{
  "parallel_block": false,
  "lr_mult_up": 1.29,
  "schedule": "wsd"
}
MLP neurons of a small language model. Each row is named by its layer, matrix (gate and up: input weights) and neuron, and shows model dimensions 170-340. Each number is 500 + 50 x the weight over its row's rms, rounded and kept within 0 to 999. Numbers have three digits each. A neuron's up and down rows have the sign that makes its largest values positive.
After each neuron's rows is what it responds to, as a language model described it from the Wikipedia text at the highest values.

L4.gate962:499469467475518386595520552440513484541477584496552443560549517468464423535570451497533434522499564486564571506523492533506516498432435471470511493576497521566424499525460506500501453423585446499481461470503560523497430494482442500472443476612443555441487499551353479422516490509445523509454569466514455481540437475497498539550519545470546484503525401472547533482570558388436457602453517402569518551463559461473575501559491538514416466509438537470516587465520463552519480553588432409518479503466489455652482540542
L4.up962:481562511547517430417526503531472465525522480467614519538528533506443480435543431523568446595504525448523457525557444490511525482556525605490410535562481485434502459528478517559521624373451432570494514529489449470449566588479454465536440543444511463512517439453498566544496432555492513478505542520518486511527441491477489384545442518530421456580592452555588546506501379422435471559513553488566498413583475473495459541559542571475448550570468520476539536536541399596500491507568514442484518535473480542509511526476
Responds to: Time-phrase completion

L5.gate672:485510433540530537443502392572559527450486462497481596557451514499503462583542527553566557542470468525458482515412482492454547527503539565464495450526523522558479564509430481510474475425510436465488499520507577570559576457506456482490455516463536519495532552584517407465478463502502435518464440470493491427500456493470486490452551530646505494527406467543384484399478474522487526589488492470494522584523556431539398470440603485416443486489475561533534504594519505466488458387527521396467516466577585452491449466563
L5.up672:492512549514517513513643503552524579511459479459423520476516501457513416518469446499446517474453513417507508397456448412478579345567551592513463547430448510487544488544506541456539496453540492538559497541493593550476567483467440521528520536513569614405544474598513485455452496617536468453480513534475514592566528558555546468565455575556572502528494532583461481442473503468490545497501513543474473601524426516444516522414534510436453503492484448530536480616528486544519476552398487535488506554562493377447475489546
Responds to: Just before a personal name

L4.gate931:459553407549477486429444532529482484489475544440516584554459476581468460527465494545524556455504454477456563527473502407432391545438459620506514569495449511574452581464489585518510495538489517584485511482643595509497427465465526501440513531478608496525573462480510425486494570581540479382527460437540534523603497451503485489460433502538469424538473509565500442375486466498530498482545414557529481562570455467544475510511517511491577514569450427443467501524533487431466460512474504477522522498415533458414438514502
L4.up931:492496462558475539494393487526470485516465497498515536474501528504511535553490438424440419492439463455448537469627443439543468548512542536543526519482404546522567500579489496478461470488407413464494481465489547500510479531556539481476551527502447553496486502469437454540478518483461521480484498555523508523556484456449474467555454458413448458441402417571513468456474507509507478487555494543495447504450480415592544487489509463460570592559493504499439449624473446562473461496461493455485524371528484603501491484475
Responds to: Clause/phrase continuation links

L4.gate236:381487518438523466539533602460352475472522454460463453465550513510418489467555401498462445468512525511518452603491465514491478570517393403512507512476469478579437464411439440573517403469404513477428531430607505494484578451544525518513513438517479427510447479563525466530421470564470399452508548560496550455545446510508439579415488549512595485523479443517512545515537555502504454416457458475469437530546517560415494490469493561519535472505454542541564557467456480494508417540438564455583526504540617440591572608536
L4.up236:505565510481419507476444438447448573571429407468469482501545547479601526479452389534542505544483482469532399563507474420515470465450460430504578511502483443590453408503538567584508501543573492547371405456542487466478589501594468516506522551598507403506534391489573488450405580527577382574513468448417472556598470553480529528538499473527522470513525482526582576462493393491575534496502450526501504505592523563577548497441430512426505434524516580523553499479523457538400517505518588521553571446558515550570492497555
Responds to: Noun-phrase openers before counts

L6.gate97:531544527444430437447565449457642509504507521421521400368549499476477468563526456572587587468523480549462417527442473452571409576458424468528490541455619510508546442525535434537458419472492559563556550464549551488487497469516585574477514500451539549510492534452556536446512506486447426464470484543491502560493510444492357546493536521539504433510384460508568458547506523461506450434519458395541535528549557590500527404591615438462499499512508501492441490450469524459540489528620416536545473442484513546508535482512
L6.up97:431427509514546560582487445411508456483479470504509431482575372398417571465520489453419557579391533601439490460497576515541359579552525577633454533408529474556474504524525514541558388475491571505497489475492485535496532475464493485414583492541555560424490359579593578520580524484464469458544499456440512466581548472474564500529493463558442594540391525495510542511513581489534450373502483568498553509644485539496532484515431486547432539490573516510444563433558473504469535413546496501495482499529453499524515517499
Responds to: Word-start fragments, technical text

L4.gate1020:480380467445487565541514466496442546455474496447456387428574511556531455542435447554460488530541484477499480483507444488459566498564436403533509499496589547499479478598550476554594522503494441600501443483526483530556545481428551586474432468457574480502493500510531425497552475496516540537507493541482541463472369518525470537473444515479556495489418499532519495490488532489531527462499477450447500553499493575420559453529395566523573542513361458573492564529507459564611464472510492532491580464562582387486517488495
L4.up1020:613452495549464624403585506491482481540436524495511507459458493486511497537389500504490512441540492462431515458479535454476448521430465448482447448604533556521524471420567526553609454528525521496503525468490536457522518414573536641582455523531463536534442511442500564542571534470463500449475577451619515445443506530523467508507499498554496505546421492578518460585529559573505490590521556447499593543455563543524523540569465530477480501577447492545557581493470536521491481398558566506514585553523454545485474511364
Responds to: Year digits inside numbers

L6.gate624:497436494478584562505549515533478460462517587530484544528567409581389482534510531432580453567513572511397610485442567441501493526461499464415509499502487479471482560441453532569446463455539472451520493448482440524468493488524389512555397531522430532451520481484441507456488513602480483563533568505467504486495444552433528470362560346447520580477467468521507428462507535443505474575564492561506454467502427501477573524539516458528456409508471410388469432448589526509491414527526565472486516415466517502470561555544
L6.up624:516488549495601432498435484539515453509507568493560592471470418521510483479428457606497473484467594523474519478531408504454431473477383523602512562440491595523459546505407497515511476444537501433572497438512505527584499481442501477538476517479539463563419467453473448494517585555552437451503471477556565489493548557550463492457518368568492454490574523510561484557531429433550599610556495554514542583493559545498443485517531517454517471505497525500419502469543471513474462491520469530497463612444499491593552486564
Responds to: Word and year completions

L5.gate21:452497490435491473571417550507488450469535578536491515561470445554550467570479488541542504497474402537485498471493570544493529470561506567538514486489571444516431533538451535450492527546525424469441440544423535428538457593538458490555481503448550495466495473449535478565496505530394532443430552550479466486490605510504395430543591425536509513595507470513557460495522513467516495474582416486391541528410561587498429422560475489445554481581441535507565493531530511620577509523572426451502573543441480434454551437501
L5.up21:491473597471487431477457622431595500522469523523514496436530490536541395514477530534515485508548446460467460429549511481494449522408483497477542539427510548482530449468456534461546473493568474452469520441529512526540510545573466498486447488478499520410457419472542516572458610556524429502519481575494528509405445505472544548482547518456520467579522534442514467453539459447549470500526526476569483482475498473490522516499594467495452467460478538476548481496538533482506477477499522530498501502529455614474524501522
Responds to: Year third digit

L6.gate463:434513513482571528618544440478356551457537449512505504419516490501564501523492399539448570478545371530527525590495515528503505541466457439480416562553473509516464531419551535509496562504456549584506501342490482390515461455502424535433470479523573568431530451464424483643558499421397471587366524479429454524520497568510519444390605478478446500490517601471528503502445592536513535433522446616443514451426526515476559507540477558505479493537497557422437489461414514432595554463578494539444469586474481444554410454528
L6.up463:418546440443403469506488514536504502447481440472518401462545464505522564457446607526465556410486553507462498428586441439538509523493482555575460493570525576486506506449561538485406565514491544495499532540543511434532418496484538488453509557495569362510543542580596508593536492491439463481533435389423558388565529388572592504472548469518420400548581524519575545577568491504475510467562578477572545530561566568449358510485499526474423484472442497570551487391440428518396538467532411555550575534602500495500484521536
Responds to: Year digits, table-row pipes

L5.gate561:471488524470482447510528454456522489571437392503492519496574545473518546550454416504484417621526522478430562489470537514556542554413462462416460523493467464545483546529575493438525384548563512514495523587489422516460543499541552534501492502526538471532479546566522493559446480332494510483435523526470483472515517589506440527505549527479475492472531521488519463428591516451493573418536534482541535545534501568470453370530455529476495524437581608510487441511451552424443548537534502503539444465514500455537534589464
L5.up561:392491530501432487526562512506518469523410400450474547474463620453486514461439467492485491590489470576476468509493443486505448534468499455638511550383500533544456515553613566535596427487478536397451524515596476523534516489525500476520495456462585506600509469560465542526439497492508480540551506499416418435553467553476430518417514546541512362429436441570627419476526519470600496391500481481494476558523507626516610496414452435531525509568540585473556444497519408487542545482551491553543451458490440472506452521518
Responds to: Vehicle and military designations

L5.gate1162:508499435437513562537574563495443649438457501360425437433547582441481485523472435532506549494391507475538514526478496532569548412567570458438516466490516474531530460406415467479495544471453426473492527460451612530510485494490560538512515494494523473513501518489476533535461503506432546516492416479595488540561540450613425486533543505499494456497437449555431446466527512518517490499581537496443558421541546522490487507491540383580445435463454485542439511533546515455384497518488511539454502536368504469477502457557
L5.up1162:577492429498593506470494534546550526501486465501486470446495575422449513514546417516511427518486455513486424456526463469403529528612405496550635547474515570558529449508520539523522518388586423579523525531510480519393567505553556414411510448530454570455619492531394410503492504474477476502509437501511522489456503513543478466475548540552445473518529516443476404549413456448514471437382422540528498513569448561405502526522479488531626549550590551458570467498482512532489518530515445529572396574598501590555486432507
Responds to: Year digits, "known for"

L6.gate888:467529546515483492384550468551552523477485477461390520563474511503518470467401529492571499465527488489458543528412492530419513500421474535489506536472540450594514587492474509500520516391518450478485576494481575563429536458492527572496502510478539638465543563604591546449474550514460491593441486441525522511496461601417576497460449562515476460444534467457531543453515456510501463574461481620473521550596623423549524384477492503511469521503421519488445611531564485437575458488543551486492530543436518527560385468545
L6.up888:588461473473541565446545505488434455377492476523533455510514563501431517585504448464493488596409510530407475509423534435524561601594451535537414570502447504533535465517502483514521518497464399492523502533558496507575540429428509435525591494432528496460523515497523519538591495481465517513454544483452477448507533367510459505528515501497522432498372524503438494524430494589485600457495402534483483513490506561391498531550529557497447500545383486484522517623530527481504468438583443460528437490479548452428450500601
Responds to: Before a person's name